From a checkpoint of a small transformer trained on Wikipedia.
Architecture: RMSNorm before each block, rotary positions, no biases in attention or MLP, untied embeddings.
Training: a variant of Adam for these matrices, 755M tokens, 11527 steps.
MLP neurons of a small language model. Each row is named by its layer, matrix (down: output weights) and neuron, and shows model dimensions 128-255. Each number is 500 + 25 x the weight over its row's rms, rounded and kept within 0 to 999. Numbers have three digits each. A neuron's up and down rows have the sign that makes its largest values positive.
A block is one neuron, or neurons of one layer that tend to fire together. After each block is what it responds to, as a language model described it from the Wikipedia text at the highest values.

L8.down624:466490490490514482530477438507512516477535484500492495546530508453488541523474509503515475529478502530506538493536462518528516489454494522484539484515487471457487510485540512450556506512516537473425508467475483485516445471508446511517466460499513495531512451548499519496513458548502467478517478508502483484470511514459472514490514475495487519545505503517507510504491500483512486489510
L8.down653:500530536490499493523493510493503516516531495517511511477532491499482528529493487502520521508498498499509490477548506499498509483502483483512511463485492495483495484506536508471520542502499535458484488511478516463448432501501515492519512508503491471537490486503521497476557521528528468509468521457507487458527542495469466502524487464504537467536480455535495479512494546488490487503492
L8.down669:495495469574507487531486486499532466495535494514475513509523518500486541508495509424531488513503469503560483474539494470479518502503457515440485512488516483547518518473530525515512466517517467454534512522487500491483458517492524524518547523507493490512468487484504492510489509477483502513498511505477507478513511481490530519526487472493516481510478510496468484531471475501461508490526
L8.down931:490516519492494541475437525513504521510484513537511489494535514493478525434451465493472461526480506463489453527544468453533546443468482526487486513466516471455505494536493445482467498519491496509546537454508482529513494525476496540472512474485463515465519489453491471487511508514502512516501526482516461483474535490495524501506487477528536492506500453483450501484509500479505565447446
L8.down932:493561493507444484478470493468520508459464486475461501531510521525511528533494473504473521484480491481526482501497505461499488520504536504506524511497524498458486491557510515510545472494500540512497504473515478513493459515497513491522534479492522503535514454480498591489501527483493510498516469474516489499523491506519503553521498475471506503500469532514490478470550521507504493540506
L8.down955:497478507477520457486478476450509465489465472504472541488507499497513498509494494504515513525501480537464520460473512489512507463519507450495504500484490491510520496527462496484493461517481484466485492521533529447484471459471455477500507467508523506476499500511496517470467498480509520476485506499531472539484478525462499533466502476493515524519517520541547515482490480508505503493508
L8.down980:528470549440498526498524526522505534510484528508543585468506506489490477500498476480464498476544486489535509527515477557443494506513498473500458554480466476500476444498506485528512425475504498482496456502498459497495508455520498489524486477516503536504513524512484503549483508497509480494504538532511517470511451449526531516510501519529490464472467510508519494493480470492469494500488
L8.down984:465475531517493559480528499509524487520472496495473487521484504492503552519477518453504481511521474509471484479563482529512542481486491513485459455534529521498488510470479543497494509514479479536501538535498484509482471474497473472492501479502445536461508531464498532506528497543511510524499501452536480508525494477508549485519505445516548501501489471515481520477539527506489497480476
Description: Final word-piece that completes a multi-token proper name (surname, club, company, place), often just before a verb or table separator, e.g. Al-va, Kn-ight, Coop-er.

L10.down301:523541531481468423508462537513480521553446458479470513510465516494488464466495490481493523492564480461499456502482485507514519502463536453440492499497438480515502479554514493516487487533433469547513497567543497484503520499493484479457521471502496526472518525486524459494482540482489494494491508484480492517475501461532513464491495459499479475535531461523490506494468492484471486488499
L10.down757:496537483510486482492477506491494516522491445505498495495503514494511498488491523490527497508574503476514484481544523494505463469492513476510488510535486487525504511500550483485475494524460508522550476570520483488562502473474504495491466504510462506511515554512480471479476493522454515513528507521500504496466436504495461516508532493470511482495529514494506494458493474499495508484483
Description: Tokens that name or refer back to a person in biographies and lists: surname fragments like F in Finstad, pronouns he or she, and who.

L8.down224:481463541556484437482511520526511521505504484517476502472494501494487444495463475506480513498493485506485508474502489450502475504486535463520533568508455506469485500533533522530509509508485502489498528475485492512486546485492533507492479495529510536495475506492530554512481530504479470500567516490486511537501489505475500487483496455480511507512478513494525500475561464501488506468525
L8.down272:495514491520511526530500500509482530556519497435515473492502534511480501474454486512480492496524483503479487548543501505483483496481513517487512475476463509495502470524466537532487486494484491501496504485487487528521474509488493457444518486518517484485542559490520462510497479483499506514488531512470512497514477485523484497498514459511487501530489512506512522512507464548494523481491
L8.down340:473462488533465545494487513470541505475498494542517522510503516491472492492466508530508537493576463533493485429505472507514470488494510490509461504474461478511477443482519480507507493490507493464504472512497476490481506530473481500474533493517472500537505520509504498483537460486525484549478515491525479522455498498509526503525437492465483536485464496509502491503465498490503504501474
L8.down435:527507512505468468506519476447498459515518515514474504531487486497515492568487530526503539507491521463513488502499510506484503458499539485471508468462542490456485481510527475522470512542486494493486521525495484551454551458496512480503476483485460490494494470512534476419459497531457513471517480483516510474518518546488551494466502532512493525528494459477515485511462500470516499513523
L8.down830:499498481504508528502469563507518511488497512519472465533519495485471458511477455569503454491517502493497536510522494538508529487478551457474544497473461488469527466445502476519511502521482507523473506512493460495530474520525505485533548462474512522517456512512527467481474524503482493524537487473498531493510517509525466469506457478492480498516498538500488486532497520498491461515504
L8.down905:509534462537518515514492448500509560484464540536466497516511516497504501492482478521502514426507495569484520500556494494511466519506478471508495510494469470502497485527518485466534487464499470460542516525478488484530510486496462515503485482440474547525494549482493476460514512507467507492496478499490512485482453548526514488512505507497497500520516518462506538465479566479488522502481
L8.down935:482486471487460468524508509511477508494478488475519550501503510522499478498511519535497487481453493515515459525513483491523500558507478463447532537486477499494464471508518491552481512558549460471500517513492492503490520461457477498486484460524539497480506510480502503496477508510484441519555504494558492533504506512537541493510521489489513467519529483485480508530489486510526544494539
L8.down982:521538496526485524533507487513484503509470506512543483515504485518503533471458491528443464496528528487510514485523481466493504548513489497509517492505479520544511507477470503458541473491474510476492479534512529480491516477479487497465494499512451469550511500520490497509500450485479527512482532504469472496565496538471496548490520491472476508548476547498539460478521537469498525533507
Description: Vowel-bearing word-piece fragments right after an initial consonant, especially ro in broad, broadcast, unbroken; also dropped, floor, Frederik, plus blank table cells.

L8.down16:493439487512497496492493475482527468464511488489524496479512509529488482522515499517468455477469504496510499556509535518508495497495512533540493474447488517521514501489497470507493486497519513494494486457468510490490527487530530534516525522458492517491458502580522520492502495482525490491473524443556540508464531511484500491545482526553465499514536495451528488482486494504489519505480
L8.down155:520532509456498485468535464503513517498524537468455531472493507529504535509473546510530495481502486522453494470491554480523494495521506548513485548515516514460490498492503456518458502482506489528492503525539498498497497520505496506495455484510522515495485471509476506465526468439562507552493492471474508496472497501529503489454455502514496510485499471539468522533528494478519530529515
L8.down461:473503515489473473507469526524465499511516508495483547489484532488516547532539481513487558570508455456519488494521510481529531496508483532490469482509507527501494495462519526501456484506492520498534534497525520482487478498495486541500504491512482549488508512484522545443505538529493521519460527505478485467525480518480471494466528480513496445427494523440482476523514474519524476479515
L8.down553:478537522513473510470441533529545506518435520479516489529558484505478471484456505484476503513524519507496502466472458491527547474488515496434503476507489496509515483494530518459498489518465512457521476512510490512506477504448477509502472502536506530511468493475515487486491503532496522457522473507491484523484490480544516494480488498516536510558509527472472519515510482487472509529486
L8.down602:507500489484507527471469493518517474482484547531471438494540497496532488498508514487494470481502439489511493506496518499508564484463489489531472536496479500474498528487515437539465490507495478516454500494493519510506533483550481453516522496468502485487498493464478501513535456472494490479502500503490532499499495490466444473460511488530508527499470476498525494501465509482477471536521
L8.down688:532505502509492538479472483518486518487448531515532475535517511445509524497508511505487463516496470489513457491529492452499536468507523511498487484525509486480530499513493480506494479474505456468432494493518524441507506491538508523528458481476518458482477518510513498484480529503521494533434502539517471478499508465539566485526466463489509509483466472546507532523492519458506472555527
L8.down770:479505524499513530471480482485532543489492481508495480508479483502539542454473511461460474461509450518531521476503468494447481555485521545540491524496491472521529529483486469501512509484523545497513510501505522529492476470454463574481520556518464510502525533528501541471503493461469499498447519506444494507476518486531468513529514507518474492511488517553503463503515472574469518503574
L8.down882:447471496532495485495533459487524507441493539524473550512518503545503487492481473524480479523473447506525493511526514497504491500506514506485490499481500501469518463529498516526460476469459485447493475478510511489488461510501513482500491517563486524506534552482487514495481483525482490516494529472508504499508537498536515469557477480505535516530503517498500480538486536487554479490494
Description: The "ing" of sentence-initial "According" before "to", and words opening multiword prepositional phrases such as "Due to", "Apart from", "under its command".

L7.down297:480497540474511462506533486472491485480486493485491484520509463466474510524492551494480492536495489504492541508500478517479503516437505503467488439506504485512513491519534504502527514494521509551474444473502511521492473485491491512526486517495546509502481518515511517477456464490539485444474453477524508464490528491498503463491486541454477497504495512505490477472492515450502526560467
L7.down428:512507516472506498568512486477511500499542513500546455515486490532476559501495449511535478505499470507494515513529508476522521515492477488503493517505494530504500516472499516489515490541457467478476490514488478500484463513531463548509511478476475520495509527568521496486496466484518503489510513529482492471527520497490547523488504517502510514519455505517470479533531514463451445455494
L7.down679:520507473505487468490509476481496475469502477490477503530451482487472511507492512542516498486452502466540495531519499496499443575471504523479506508500517515499529483499479519473504455476522503483492473474483468522492437512501472500471517486499498462511538476471527503529468497543523545490491497503508472478525494463480474519499454449499452480472469494534443496492502495541456485482524
L7.down902:479516525526469497495469470505542549526515502517511473500481493495488465457480513543525489459512488503497433476557497471538462515511457516481504518493527482513526511484523468492498505498495501490487499508500499489453494517501496542504505498507470521494505485501550488480517522489485452530540526512489503507449481494516546516468465491531516503494524470511503532527465512501462501491498
Description: Final word piece completing a multi-token proper name, usually a surname as sentence subject in biographies, e.g. Ty-ler, Neeth-ling, Mill-er.

L10.down253:478516525496480483541500516478484501464496567504484472502542516486491464490494565494509496500527487501485484513521529477518521483491496525492509495467489542486537453530486500585528544488510512483501449489523499482510528467513533494493520447502520498544491476549502528520517510501471482507529487544469499514525478526497504497491468550548528506506472528493526490524516548522530496507529
L10.down655:503487504523521473522504513502490517504490507514469502515500490481495496510531518530496469510518520492468509490495527466477487504493478482486587477506497488494480528497480496509441532530498501457449492485500514471524563482515502460479481525492511492526473489476486496505526515463487490545467473490547488520471499528491487520472481496558530495483522506541456508511515505473543503505489
Description: Tokens right after a number or figure in census demographics, tables and measurements, such as "were" after percentages, table pipes after years, units like km and mm.

L7.down193:518479491527492508550484492508474488467535498477540510501524531536495523522482485492470464503530450505518469528495488524509514526532475549479453479538487446497514476500511473461512500549508510500484496498446493498476466522491514529507512502473449543510495497496487522518505546488522509534518522457484473555516509505489516496467558520511480501478471540513485499493485480475513520494495
L7.down524:502528508484498524542517479523489477521490489524511483534474442503497508500519473544525555512512549506493470468470491488482486503503494454529490550534492502465538536483508511536486460537512491518518500484474482526539511513526494519529492479466508546471465487518531483547481470537548530485562494527512497494525469489501444527512515558533476483527530459462506451536513514492531459523509
L7.down577:522480524489467478475512519510516494536496562523509532433500550520540470516486469514518499476499493531483461506505513516462500548536492501538480512553488453530477472472519485500517473472467469553482495492501566453491475526545538487505511481475501453504522469514488539447469510497497493522509474492509503477481481482503473509471473491496495487506515528498481472501532474507468447481499
L7.down951:562466545474529476521551512506483495484488522499484535522510458484492539473515473473473489503487526493503483527456534500479494500520505496538461506456505513523518488509497508498522532534514510524520527483482547467482471521490530457509457515510532474504498502543505485483498492511508518546477508506480472472499509525467499472529453490484488493491500491479537500497513488524514485459493
Description: Decimal points within numbers in data tables, mainly vote percentages in election results (24.6, 46.8), plus weaker scattered mid-word fragments (Web-s-ite, record-ed).

L7.down276:463492508468500511501541495517498468540510510461457503494508453477497509478480514509498512515511493482471554507449524541491513543511505501458477495525518496501511510520475485494495519537548462495494483510523482450526518441488490563521527490507508540492489529524529504514507516542530527545477500550527487474522473508490475544474515560504519553435499499515520505516450500525514511507510
L7.down356:460450516479517535481561517500507466507496523514487507488501499471531537487493498474500493487504491492513501569533525482466500477512498517499496499524494506458515518495490495526467510507500488496518492553476484494449509521470487521476517479478483534555520479486501510525496518517541506534430498504534495443491544491526466500507497492531489463534492491509528518467482488502477475455537
L7.down516:551519538500521498479457489490480518502511523555560501470495480491486497493499498482529511484500496457541497485511535512473498485494529518535507521466529465497510504472502497495473483521504464486504535530503494478527496522504473504461502461472485502486513515476549508482511531520529484555515492505504452514478497486510475514458507465544475487477515470520505497513511518524504484459515
L7.down967:503491493491512532506458505494521513521498460515483502519515503503485485561535477474508487516538455465510517516526517475481506511497516487431530487497512487471484457495521498514506505459480503507458501546504544558454484502507441500533519472520478474483490522521457499538506546483467496511467509460455508508503511507509502500481504499455507494509458476519468520500495518504508492484481
Description: Prepositions like in, on, near, often after a comma or period, plus the ends of split connectives like Furth-er-more, Accord-ing, Desp-ite, Bes-ides.

L10.down639:485484513479527479528539483498508451493525555468487478492505473484485486479488487491516457522496470493512518494516483465537481475494496461517490509509494504541494501522464518512515549482442507487482496557440494479452489499473478520504522460515485500509513497505443497499523511509509491493504489505522505467513534490496495480485485520480485446484471494538479462463508494495477519469537
L10.down972:530489508508490474516541470502485503444524494492482493501496481498504515509491512479540451535502550543452488490462487518505491498489498443517510530465479525544504499501495522429539502483502454527507513462469469511494479530498513505501499511521474533521466447493453495500457521457524501512478510501516502485502468523538496488478517531487486478539485526549487488498505525543512547494521
Description: First word-piece of a longer word, mostly Latin-style prefixes such as ex, dis, per (extant, examined, dissolving), plus up in "up to".